Part of a small language model's weights.
Size: width 640, MLP 1280 SwiGLU, 103M parameters.
Architecture: RMSNorm before each block, rotary positions, no biases in attention or MLP, untied embeddings.
Training: a variant of Muon for these matrices, 815M tokens, 6217 steps.
MLP neurons of a small language model. Each row is named by its layer, matrix (down: output weights) and neuron, and shows model dimensions 272-367. Each number is 128 + 24 x the weight over its row's rms, rounded and kept within 0 to 255. Numbers have three digits each. A neuron's up and down rows have the sign that makes its largest values positive.
After each neuron's rows, "fires before" lists the tokens most often just after its 100 highest values on Wikipedia text that the model never trained on.

L2.down8:139101143143098115148117186150148111132137137145121092108141106128105150107123117153129155110125109127099121141130128132140129153180139143130159122126134103136138130085131126142154146117145143121129116116109110140150150150115128095122142157129145153117127131157146159115080128150135116118
fires before: "\n"

L2.down455:094149111111119159103110129144122159138144115137091179109065101159171081137134141092156098077104173129163135142161120135104115115129127135116145110130178070169122102106078110116123166088128120120123114110158188136116172132111066142109097131141136127148137122111114099126129114133129154101
fires before: " to", " in", " the", " by", " that"

L6.down916:166126141137163154117129099118154145131145114127142132172133110115148155146106126144144122138121126115137133083150130141094101149150117121138145121078110109128166129121113139124136116124139122139144125125117118114146163139162136122124161138102115152092106120128114162142135135131137120147
fires before: "\n"

L10.down901:119145162131095120157098137104138155146083142148118121127111110128122112124065102090119112114158090116149127117160144153115150111107099139119138167162135159099092163108108145148157095128138130129120117121147149116153122103143127132110134123119144125093155106107112105172137105089164100149
fires before: "|", "\n"

L6.down706:108181139168134123130117139124141074113104098093129087148115151134146111176124122099117128150155156138167118094110177163104066117143127108118101104139123145114113141106174117119176112145141144127122064096144115120109109130131108097148115116112149126152119104122132093153101130115123144106
fires before: "\n", " |", " •"

L5.down34:112125167137137115118130120130151148121097115143127152124104125149074127112133155114142125110111135151155163144159161110170136119126110113124140105133085124084138132106158093138093138071147167153109134126125115127162087141151138089185163132114097112143078129106175136142135122150139131140
fires before: " |", " Label:"

L5.down151:139115154141093110170126130167123123134128145114132151129102131129117131102119135128146105122165103139115112163164137107082105111114132140115087142115134101109126167145148125107163119146115084121088104114125108110108175122087155137155123130115138161104164094064121100095125163123170127107
fires before: "\n", " "

L10.down647:158100145122118112093128139136171106082135117105153134126102152131145140125137088107149160152148139147102082168117113154157145109145154156090119145078125111136089146106122110129112160126114092132144115135110135148161140087150155125129145107088122131137129113163148108138162158139125150134
fires before: " |", "\n"

L2.down797:109137106112137101139146098107172151105122156134128129163143113106140129148118132161140140172118104143130164097113137119098115097130084101099101146101163168108159132150119129165111094167084115101098114133139086127082148124175137121109136084139108121120130124110145132122119134135136167127
fires before: "\n", "-"

L8.down368:121104095116121127125137125106115154112160113142198127146161133101155127139142100111149125124133086131122059112123142141105128147117152140108126129177170121157165119130099115077177117133119110118136170111117149107147113103127149137158145089136140145145098136137129131116082183133130135176
fires before: " by", " in", " to", " for", " as", " at"

L10.down348:148103140101125135138185139123162170178169161147147100106135136110107159149111104104159169094142104127121136151138121112137114136111113129128124123111157130073143186092127130118122129130113141135138126122119132134141117154133118106128115179141123137144123104120122091150156110129166109093
fires before: " |", "\n"

L10.down760:103115108188118126178149172101138149137105109134108173087156121086162157096164099176118110116137102138134135122134089174120143094139171139147145131135127134127119174113136148112087096136115139144117129133158141187156101076115148132142107078141170175137156123125115151080129123170110094115
fires before: "===", "==", " and"

L5.down98:161140141166152132137132087130151151119147147162119117157156119128130152134123134153144122134124121122110117096141123117106120137146082084107141141064099142128151132110127139116132114117107134121121123108130103143134118127168126093139155128113159124096129123128122122146121139165150142128
fires before: "\n"

L7.down296:171157103137146149153115160143156111115138137147117135130144163118165121174116097117131169150114145127125108101113135083139121095133130159116124121099114129092146147162142103155107093148079135113095131119134169093126120133121146125096144156094105132142109121128140120079123113161120149173
fires before: " |", "\n", ","

L2.down705:143138164135088092117155137132170125106210156090124096081125118135126120124141102086171137142129124115102078148090133112153111112132147138134152123146109142113117139112173102157090117124143127127149129158150097131078132123109199115082121160082099142209174131153137120106154109113115156155
fires before: "\n", "-"

L8.down476:171123126148118119122142099151128096142126138161151098121165085120121116119095089094146109119087181131145142150133090127144103155110095129157126110128129162172140129116138169151180094171104146117132087121158136145108097165160188105164148110118128090140137107105138147100113171138124108099
fires before: "\n", " In", " He"

L2.down996:115148118137099159135168115093133145133104138132135114164140111157126114160118117127137149142120114100092134098140137155119140143152129141101117138172123090170152159131120175122139115168071111108134112044183115135128118080164139108128136112130108139124100098098130151165131127135147181155
fires before: "\n", "-"

L2.down819:153120161138131110147140121147130147172084125158115100102140120096163126090135106118136107123140150092120119107099121175153087157129127141121129132106133093144111154124140152133109123156162166161114166109095066129127151197110102164150113116115144169118103112129140084113092118148099104101
fires before: "\n", "-"

L6.down45:145076074105111105093107133134135153119115137130152108109164137135115130132127164127116120132162139103148106145100096102125070087097150126174137154132119145126121157123153160115153074128131160098149086124126123136133132144092115127142150140111123110162191131108116115143127111119114135137
fires before: "\n"

L6.down1107:174097080124130087122125138136130121168134152104148129127129129128064121111137122149126106140132084111149119109138123098128166082160104118137135142126128115117162115101163166107124133075103110095130105123096099157119137160145124148146141157129143115101137092160144095133147139119123189136
fires before: "\n"

L7.down1166:122110142136098080131155105184115148125106118147121130129111108153141152074075065121180103117125121108152106140117117115138118161165113120120099099126117125112112136074140125120114146111082165151148124115122128100125144132141133111121138134121151141099124131141109151135118138098133116143
fires before: " |"

L7.down1144:093111106135121104134149127198109134175129136103156145114109098137111127182140091137130103083134140144123115104158118145110099152166143121135095155142138151139122104155100162146150141111136153148111118106126126115132190157124110125145115147135158103140142127113119134153125150132131175094
fires before: "|", "|---|---|---|---|---|", "|---|---|---|---|---|---|", " |"

L2.down1232:136148113125166147147152101122131157119102119132102129101146160136146133097118131125116124118145087123141135155077147126147099120165119138136071088141130140137153146107110136117117122097144101141077106119090094159186121130173109162132110141112127097157149088160153134119082093109091156131
fires before: " of", " in", " and", " to"

L2.down717:158112121156159120086100126166185072128111124174113148082149131128108127126154164136153122134131128139157143109137146099133158102125162152149094114152111141160132118136128113122109153115113132152122066108107146157130108140159101151148075111111149148142110076160141088126110176158153131139
fires before: "\n", "-"

L7.down490:148171125150127133132154119124108124153157124131115156102128149137167137126125101113148155110142115098127098090126124153105118117158088133148138104110152084167108198122136165115124117107155120138162123140169130169076161122170136139118123118132125161152108152132163129112108139089146133125
fires before: " as", " to", " in", " and"

L8.down308:148107120153096121129135173121175105172124123123134120114113146103154109152133125101112127133084114166127129169148154131146107101100109142117127143119133112118141170178141127160151149111120134144113136129162103130110123111126147135114132112131144109126130123160138136151122127104171160129
fires before: "\n", " "

L5.down894:107172091109044101111115108132073125142104115117129117126103125085143120120121093112146128128082105133120157129143130111145121117119124146050142123124140160149111124141141149177130112169125153138152091174138097121143142184130158147182144145108103143149106169125136113097087153107153115154
fires before: "\n", " "

L6.down975:139090101145063161106118116150130148108130156120104085145138119133125098100096136165113145099122133122186137119108125098082101081103150117133100089107165123154130125115146127062109125082135132125174172092120107090101133136141128115110138117138089093132097147109138113123123131134141139081
fires before: " the", " a", " as", " on", "\n", " The"

L2.down1166:112123089117125095156121111093121136175178107086112115147186139123149147167125154158148123130134137124144136107137177135129115134127109129147097157078181146167103148091095139137147133126124139108123089070121103120119127098134136121100162124159126087157133118122093131168084091134154137142
fires before: "\n", "-"

L2.down41:190120134134101122093111114124173126121104106127121129157126097119134131104138111136096103115136148135098178136064118121102135139160132120145094127170169163114113113117136110092098155126141059142136092173144111098124133136152168124120103129125147131131165094055088144151134171101141129138
fires before: "\n", " =="

L2.down451:120106101149148138186109139130128171121148127110077126099127143148110128120109161167132151114099113151126095129128135119145131087133125153118101138164127123171127170125137149134120079105119149101094128137092123168104124114072127134138146120073132126119115136101128117105087127107111119088
fires before: " in", " of", " and", " at", " with", " as"

L10.down1179:107141133133141110143119149125148139120151114106112073154137098145099121119127120145118135113144115100119153134132144139100092116121092107197113134116173108095112101131099151128153131151123109106128138134102061116141089128106101114121121108132099117109116129132071127111132103143135194085
fires before: " |", "),", ")", "\n"

L2.down1100:149146111111157133097154126189087081172110112138158147100154142107142122131124107129088117070139153120139115130150143139162106119144146158145108121157177127152141072112146140128135113127141088144121161128157129155071154135110164138142118122125136135088135136138121133141131115125129144093
fires before: "\n", "-"

L2.down802:107132120164111119115044140140153113120119158130088141141084158091111129095151119122077146138101121099084144118085140137127105121130145104148138075157105123106106102103093076118170136108132143122166141113160163136100144153115131168173141146123129108140136106160126147117131109137136076123
fires before: " |", "\n"

L2.down890:156093113136117086139163110174136108080131171172116118123107125109140077092140122090120161176122137142118153114185146115123146144108110131106073132119101089160117139140087172093146168170093133137119155096131140138142131166100091142163124115147134138150073177102113135138154089165122136132
fires before: "\n", "-"

L2.down143:124118121115127158145120126135123119168050157119127107113107137127120142109130101106117128109143115136121132152117135193124140148175083101168104114167162082141113143107129132098096117162122120135116166123158122126145161155147138103105112120153147113129116143177126095129121120166130094143
fires before: "\n"

L10.down15:115118118117142149110152138113149114146134161140133108093166086128154129147129138134158137132114117125112098133136143129144139077133091118104107167159181134157092144121157116121147133090184124153151126111154158121179131078125109169126094122109120131125089139095090082147133137135178148154
fires before: " of", " for", " to", " on", " that"

L5.down964:139122100182112100123140113143142160105112142182125081136112127159155096095116122105142126186123165154084156151145162109084155151163134154122128147157141117113114110083120111150069193131136114105086108179053145117151176097147146145113104142123137189163153107126139136152166131145166138158
fires before: "\n"

L5.down858:138113108166124103136117112145089133114127118153134122145131138121154108134120111149115138158133119103133099094113133097137094089124131090124125154065132143145106103120125137148123137083131121134154074128128133122128093125176143096143143123147157114146131108121164127144151132112108132118
fires before: "\n"

L2.down1045:135094124142152135081122103123131112155107123135103101114128157107143114113145119127146142125106160116129151081159143125131107162214156126106113120102205156101166080114107138140133170153150103179134112141164115118115109101134141112109163133138066119096126133166125201117125133108130146083
fires before: "\n", " The", "19", " He", " It"

L7.down72:150129191093128118134187158148121120091108128135107132120130134129102122157163120090140162132147167100100118123114119123141139115129155141151111094107100154121151170105099104143097162132101103142130132190122097202129163127152152128074116138128141119127072124075101121139104130118155117153
fires before: " |"

L6.down1248:164075125123119118131147119112089109123105133121163096143140188149117147125119124134126123157132181090141138103172146146069110097097162117116142116102133126146154116097104152157119123118129127145139118100100125166153133149139124109124145091151163128137087113099125088158147143129133089113
fires before: "\n"

L6.down974:165131115137130130165115134102166134084084115111116100098121141119153131109110166111202152107117135080145070142139126150116131124132153150141143184126125093147156145114081093137133148119083134146143123136108125138118124118171129088148137094144104127147155132114111138124107144107107093094
fires before: "\n"

L8.down54:154105116108139142183121110105135150133162129103148144131150152152119124120153133145094059103128140122102124129110143161134153151114093114116117121153113138166165103125109096116115108145105118097098110121099115143149081122106160155162141173137131104161162105118132124109141113119105108106
fires before: "\n", " "

L7.down979:111143159153140134114156108148129129124103156162151120140134138106131166121085121152170095097116153153125106158110144151129112140139146118132089094105121093149147169093149093111130143095121134172085107132105140087142077117121144087101172123132122136154119125127119124068119126117130097182
fires before: " of", " and", " for", " in", " as", " from"

L2.down350:154130126158090161136136104182123163118177105129113102133121079174141121144117124132129143088155142092130141116122143166151131126094125114123143098174180113126105139118102155119139098127166084106138126089136105103139112192165132108123153163112151123125104150130124091089111120158120143096
fires before: "\n"

L5.down480:161122122118107163129119150130127151143132117113119123080116148118110093135091117139138128087129112129162140135115106122109172154108105152056162130099161166145104112131172088114087116115177125124116126122144100098168118088122186116157121111110146103120127162151133121112113160107193107141
fires before: "\n", " 0"

L2.down182:156066141150133111130138104139125154140108142140152087156135117128151160147113123116151127131120124103161096074130112152092131119122094121108138138083089169134127157126125147143135080110142149122135096154093112104105131140178147073151148133117154121100119122139120102153124156149150117146
fires before: "\n", "-"

L2.down85:128174115125125132154108127113175123131121101117111124160129114134131121150129161079131131109111094135135143124172145132119108146140128088161127122137113148133111133095134144130183145132122103137119093100146115108137106144096146112104138099103128146122152099127111137151149111108113098095
fires before: "\n", "-"

L2.down404:130135143082116108151129122127088120097147100148115117103109098141133133132144140139098112129128142127130120196143131131151122091129132147134133109120162080141176140135100153141095124145091123117131155138153120157124131177133124145167143115119144164094132155189143108080160110128089126144
fires before: " |", " of", " in"

L2.down402:141135113123131141111152154109123164186096116122125118152103079150143151137102117128160156137162114115119152159124179125172144079128133122157111160145119120146139138157129131136089161138131127115145123083131139094151197173109162144141153121076148099122098159167144112137145124093130155138
fires before: "\n"

L10.down417:135167123129109132116107196127134156136120112127127184114117093193146140113139158128160113100106146147069074126087147094112101177115149111155102123080102095097096124175126149156107113123123133083087152107116116130096118130098105088145131117139147108080099133104117164135104094155080164112
fires before: " |"

L5.down919:167122134141120150144131159123128139136115105167169118118102128158131096117150116104099137128108143110148129164137126165105091172070112171095184115150112147140126172155148152135142151142160086100130118133136129129126108088143145121102129120132173155144141130102133159132128143160125101102
fires before: "\n", " 100.0", " of", " 100%", " "

L7.down805:102112112114127139125122102149150139103157140101138109119148141114103126148104110125143124126122149112157087105086200208126149126146108163160120114093116091106119140098160150126142141093120122099113150117101114087127115114136124108133115126110071127135123149205120077141132135096160140130
fires before: " of"

L8.down1129:106129142127109147109141168139127163137141129145126124149132145139111177118123137129119132144119096155123061082134146159135109198106118133099115157159129134131135174109134124085189129147089155097104123137151151107144100134103158111164121127099120176093121131129139118090091146102131095139
fires before: " of", " as", " to", " for", " and"

L6.down633:126157109140115127165142129136186103136136124092133099084080148144079168104099135122105097144127133093109131105115153144099144118132075152131125144140113130134171153125087070098155158068126146098114122166096145115144171142071109119157145151140109116158107116155146083152118133123136135094
fires before: " of", ","

L10.down229:109155123159163176152155151115113140142133152138131123142159093124104092122119115172105089111157157159083082112114144102099144139094146156174161146109117069129135127132154099112123114110077089087102117124109142176143131091167206117131118134115149137134135131166122155116145126125107120155
fires before: " |", "\"", "==="

L8.down195:135160123142099087144112161134156106129127124108141128150120123106147129116118134105155129097138114162144108125113137105072096111120153155124141147125106142124087106131176107136130135127082064107121149141150122138124155111153133136155107156117140101130090185147096088158115084135134118128
fires before: " |", "\n", " /"

L8.down979:133091148138122153110132084114138112113142138149107144133158136144128129171146126130083137104142090157159147143107151159099164105133120152103098129123143142089149149140106155107117118120146096129156121181105157118173106108155147134149091155122132136152087142173186098100133135159141106162
fires before: "-", "|", "\n"

L5.down576:147093135150128153145088148145143150145123135112076124108103147096116135112159143142147103131105113141094103076095105149140095109135114125132115148110135131145122109121131122085067140121134152126134150101139110104111132140122107105133127116076128096198134155117158165122121135178141121121
fires before: "\n", " "

L6.down72:108139085131098090147112130167133126161111102116144145110106109107094084116152131114103158116115130139133126158104169144126122157130124150102105093117116138132098120145131110140110161132118132177129121104149129107124119159101126108156138118162093122143118133132112126125133130117076141110
fires before: "|", "|---|---|---|---|---|", "|---|---|---|---|---|---|", " 0", "\n"

L6.down11:121113130098103104113129120143153156095123111139148112121096104124133140161065115157119097135183171136114085129113107117140123113138125107062105131123106103160098115157099113158138133070154145125050145173141173142130114129131191127110123140115186125098123163170149122127110142121120122085
fires before: "\n"

L6.down518:168191115130161109140135120146129142123087166137162078063145117103135110119100105154152152126109114124181119123091153150142132127125100126171109188092118144142135090129093133127153151117138118177151115136112095106186123094124156119106099118154140145121135113167117108146132123155120147151
fires before: "\n", " |"

L6.down332:141145098158145140130082137124164132149152133162099120153133106141101134112162156108110136168128124127178130107164126134119089114115135147144106130116104098116100130106120119110158090140121108141125136112162150155133117139129125153141163161146170116136104125136170106125139127183149164125
fires before: "\n"

L7.down362:134129117112141104080077138076148099140136114141103131104092151130158093120140082112104127104136124128136154124124125116122103142154170122161164116137135136116135153132138095166189144141145199111120129125101134152099148124113138150138134114150140126176135094138115114190149173119120094173
fires before: " to", " its", " the", " in", " that", " their"

L6.down866:079147129092095090132134146188145154084140129131165097106134125094085108140135134137092090098150127099135118078155164091144106131118126149097095131110156129105103125184097163129124157136150105138133089143133111098129161171117143131097127152123146135122151130116113166140177151134136137115
fires before: "|", "\n", "|---|---|---|---|---|---|"

L5.down46:127135110144150133119136147160093157118102105094143092090153135140162125147145114110177145098125141131128106141167155155103118141117124114146097157148117134119141141149122111117160156155094150108184110105071116130116157134146148108115169116116147135133139131164096111131132133123130149105
fires before: "|", "\n", " |"

L6.down1067:115144198126093081113125111188128142136119149136142151134108163148150119123151144168164135165101131155143136135132129106137127139151116114145088136135121120128169155111142139112093132081118128126128104166139120129135121153112137142165148178120127142136152103131109146127112158099131113171
fires before: "\n", " |", " and"

L2.down1086:146137129125169162159117132126109148150158135152090137130122085157104102123116093120113097146139157078169148104122143122088076141134083143122132115103161136143098140058116123167114149155127137175130118130160097142171129144138111114130111139061110091125133115133103153138098119172132111140
fires before: "\n", "-"

L10.down589:148113131154191126146122122110167093128110122133166113141124102143112098090069146127107154127120106106113104126134110127112114161129108133095132134100110127112157091116131117128137156095107090110155112119113108108145184109157170130111156128124104107173146113159168128161134160133105132156
fires before: " (L", " (N", " (2", " (A", " (S", " ("

L6.down1252:115092136126118102078092119117114171118130144124182131112140140130114109133151131127101128103135107096133116129159110151176128128120094141099150107155155138102115124149109142120158140137116120042151157102111111163106137105131132119098130126155168121146209143119093123077128092123132116120
fires before: "\n"

L8.down826:098167126133127115118102127143091122152140138127107161161128107107102151174142134160115132124075147161171151130139152129134138147168141150116126091091126100125134163138131139154133133081104119149118111202166093144126125154144155164080152122132117092099158128151124096107151115116114110103
fires before: " |", " place", " 3", " 1", " place,"

L6.down1132:131164110120145132122130169122119153115084141146102126133120116096096119154101102119126122088187136109165140099097149170116099179108101132103137167106135133115152101092125117152135117104141134159123153158123169121079115143144109124144121154113112117113141144116174147139136142166085132115
fires before: "\n"

L7.down68:106115116113166130134117096120137125103101083134118114128132138133127124097154101124139131074143113148102148126114140087152113119120166123118097094108170110123088118092123098140113147155153107109139146112108164114101138148102133092100145109121124135127133177156139123121087112133155136132
fires before: " of", " to", " with", " and"

L8.down820:147074119115119161093155126120111127106150127131131177147145148117105117154132087156120137081143121108101083131126122101112140182142137104118119081143146138108082166141104153140165139075100112134103139150118090088112107126114141108128149142135125129135084135096114095182133161134154115140
fires before: " of", " and", " to"

L6.down109:164125149128119135128139159148108156162104106124118107148130087133139029151150154088116103155128144173121137184081098119122108120180107181103139134094137113175147088090116137126109148126116091156140092129120136128130137157121184103156124157114143177135134090126098109076124162120111139133
fires before: "\n", " his", " a", " the"

L6.down749:176102100115099102142113114153129155131126118139118123165141112105145148117160121116100138153142122106082097095122125144142106119125108106131116122133129137099091151141145161133154133104096084166118127123097143113089118104136125169140107138116149124096173096162113111093137127130126137138
fires before: "\n"

L8.down1092:138129128101159134110128134107129124092158117122142099118119156120136148127123144108112162090121117092173119148126160146127163129111164162130136125112147117175108165107136147106134149148105110116108147148118127073086127126142178103115152127146140181164162141102133149152135118140129107096
fires before: " in", " on", " by", " and", " to", " for"

L6.down22:195084111135138118155143168150084136135125138136130148127131138143131150146133096137097088136124114076131130157150115108120110114120107099109111091122173113098123145127127135160158132129141137104104131174140158150092123115122175157155130168113142123117122177131092105168131109081170128117
fires before: "\n", " Succeeded", " ", " Television", " Episode:"

L5.down486:170145141115114120143138124145126138123132101136126118135119082131105109137173089108142082157093099155165145112098165151094133149150116114132115113140124136145112136107140150122114144109092106120171199161126186135162152105150142167093136141115142133082132102147102142116120130096156158172
fires before: "\n", "-"

L5.down704:130120083156138094140148119135140142133138154135123117174178082157128168189081134156126170149081111134134123098146126117148157110159110144079100131055072168117091130114151152136151107141115113127144119068131137103128137122160159121171163100095143131129120142091129132142148163132141205100
fires before: "\n"

L10.down963:114148141096097127122140105168127133159116103132130161102116160165181113117090106111150161048102111102126139136180128102107112109130131079118100116163134145128077187121120128122154089160112149133140138128127131161143115125103111151115203110137143107129100100104125116117118123105093111107
fires before: " to", " for", " not"

L6.down216:109126141110106162145116111125132139124140103116064099157086127140112148116161102147127124113153140081112069073141088131125134113102070161114119124134136109187124119131100115120158159131130109060116133115139134109085153157119134114113139098104137181144147176168130179126148112092111149125
fires before: "\n"

L6.down7:065135120130125096135095127156111116102107157133141116108104181134125097121141120190133132135082137130109107163110150135127142073153120125121087133128128202147146093166153142144132133093116128115128118127125125122143094133103150105082113160133106117109155110109137104153120136127120145100
fires before: "\n"

L5.down514:154157127129107161166145100096122133118146158131152150155148156134130113104140158160144134140168128143121130149115158146114085115119093153123133091105148111174110123111137135116119119127067108140091098155108118115163170123169123108152140107138145137171142091124149119133105164098154158083
fires before: "\n"

L2.down722:128141104115101086096135154170118109123107154133140113143161130133127116134136144107132065160107124178126140137171137139121126137144148097086101079099177126141141139125158106146104136147126096149173157138139136116110151115129169140142089166118126113089107142168121118124076103115114132149
fires before: "\n", "-", " "

L8.down1021:176147169091128100134116147163092115121142167124081127161083099126134112106143120111127122100141133099096147151092158116138138111150112152103125166142114110125133145083100117125135149110156151113140143124099131141135157124146100137121154167102134121156111107130104131134157155092109170154
fires before: "\n", "D", "H", "St", "Un"

L5.down184:131127149110128106122095136155152169162111137118169124120129117164115133153159146110110162119155107107103150124119128171131133130172130135116143089127090185074146113128093169126081138130115140127144143145113164124112078085154118145137136142113108107155113126108128129110133112135167119105
fires before: "\n", " 0", " "

L10.down280:081143126127119090116126130150123127121153125122123114132124095100134161113102129165123124148143123127140154092143119135122141131121124141144122086102144124155162122115125152083115093140122086094104127127126141152160114144142098125148086094114125119119111150188145086154147172137151110146
fires before: " |"

L5.down1080:121131092120159128116123138159081138138137073120146123104122148077097145097153096144153083122115136116119173102137115160109101134137132169121110099119122152158093118124139166157130175104121141138120152128131122112103117134153120096152110107160141092139156160122142151132149126157162143123
fires before: "\n", " "

L8.down915:172108086137145155140126145147105137158076110085093153141160161153078124129123159130099104131101110166122167113125127131107093150139127129177132112117120134112115114122142144104114149108102110117151128139146171092143161115112116138134112114154135092140128088124115143124120137120113122093
fires before: "|", "|---|---|---|---|---|", " |", "|---|---|---|---|---|---|", "|---|---|---|---|", "\n"

L6.down162:142180121153133146123103121135124121135105146102088170160140077127152108077130147183131142159122195135146160162114169149121111100121153135161082162111155097144144111119142106126168091116107101145083121165174148120125145136137139117160102095108154121117123183144109128111126120159182101125
fires before: " |", " medal", " medalist(s)", " m"

L8.down576:102146110151077144153123087111101106128164103137124098154134090121138146149134107159115121162115135125129165124147128142151129153129134134148158117126098095159133102151167128126089184104129105113092163145135113093143134144174118150157091144154120115139125127117119118190168112112168093142
fires before: "\n"

L6.down864:114131109134133108134095097124111131166138105161148107163127143107079140097116104099105122110114115110118091140049124109092112122147117146149165131123165147128155153095113140129139139126108081083143111099168181083106126097077111093157126131129124181165153127101116147144137132153139152140
fires before: "\n"

L6.down924:096194150131102090116127137163109145120140152113118109142139158165113132137086139143129143173142135139131155115136103133120152167186105163101111111118136128137147134151148113145117142146112121104106129118100113103138118168120146150168149102121149171128101107114081130079140145148129124065
fires before: "\n", " the"

L5.down1271:174148110154096132151100149165107090153109085135150104130118136138120119125130157138150153099099107133103140114160113113141102179159087132115092113095144152092133119091151137146123111134123137139110153131084139104111117108118129169150152134133103112177081126120122122106106114122080133163
fires before: "\n", " "

L5.down763:139138149154099166105128137114149132144136086125109102175147077154135102118115127131145110103124153118122141116127129135101117116108114130141139109110121120151103124112169131109155157155129154093121126094138146084134139072180133134115152151134124189106152119146090127142145121070134136119
fires before: "\n"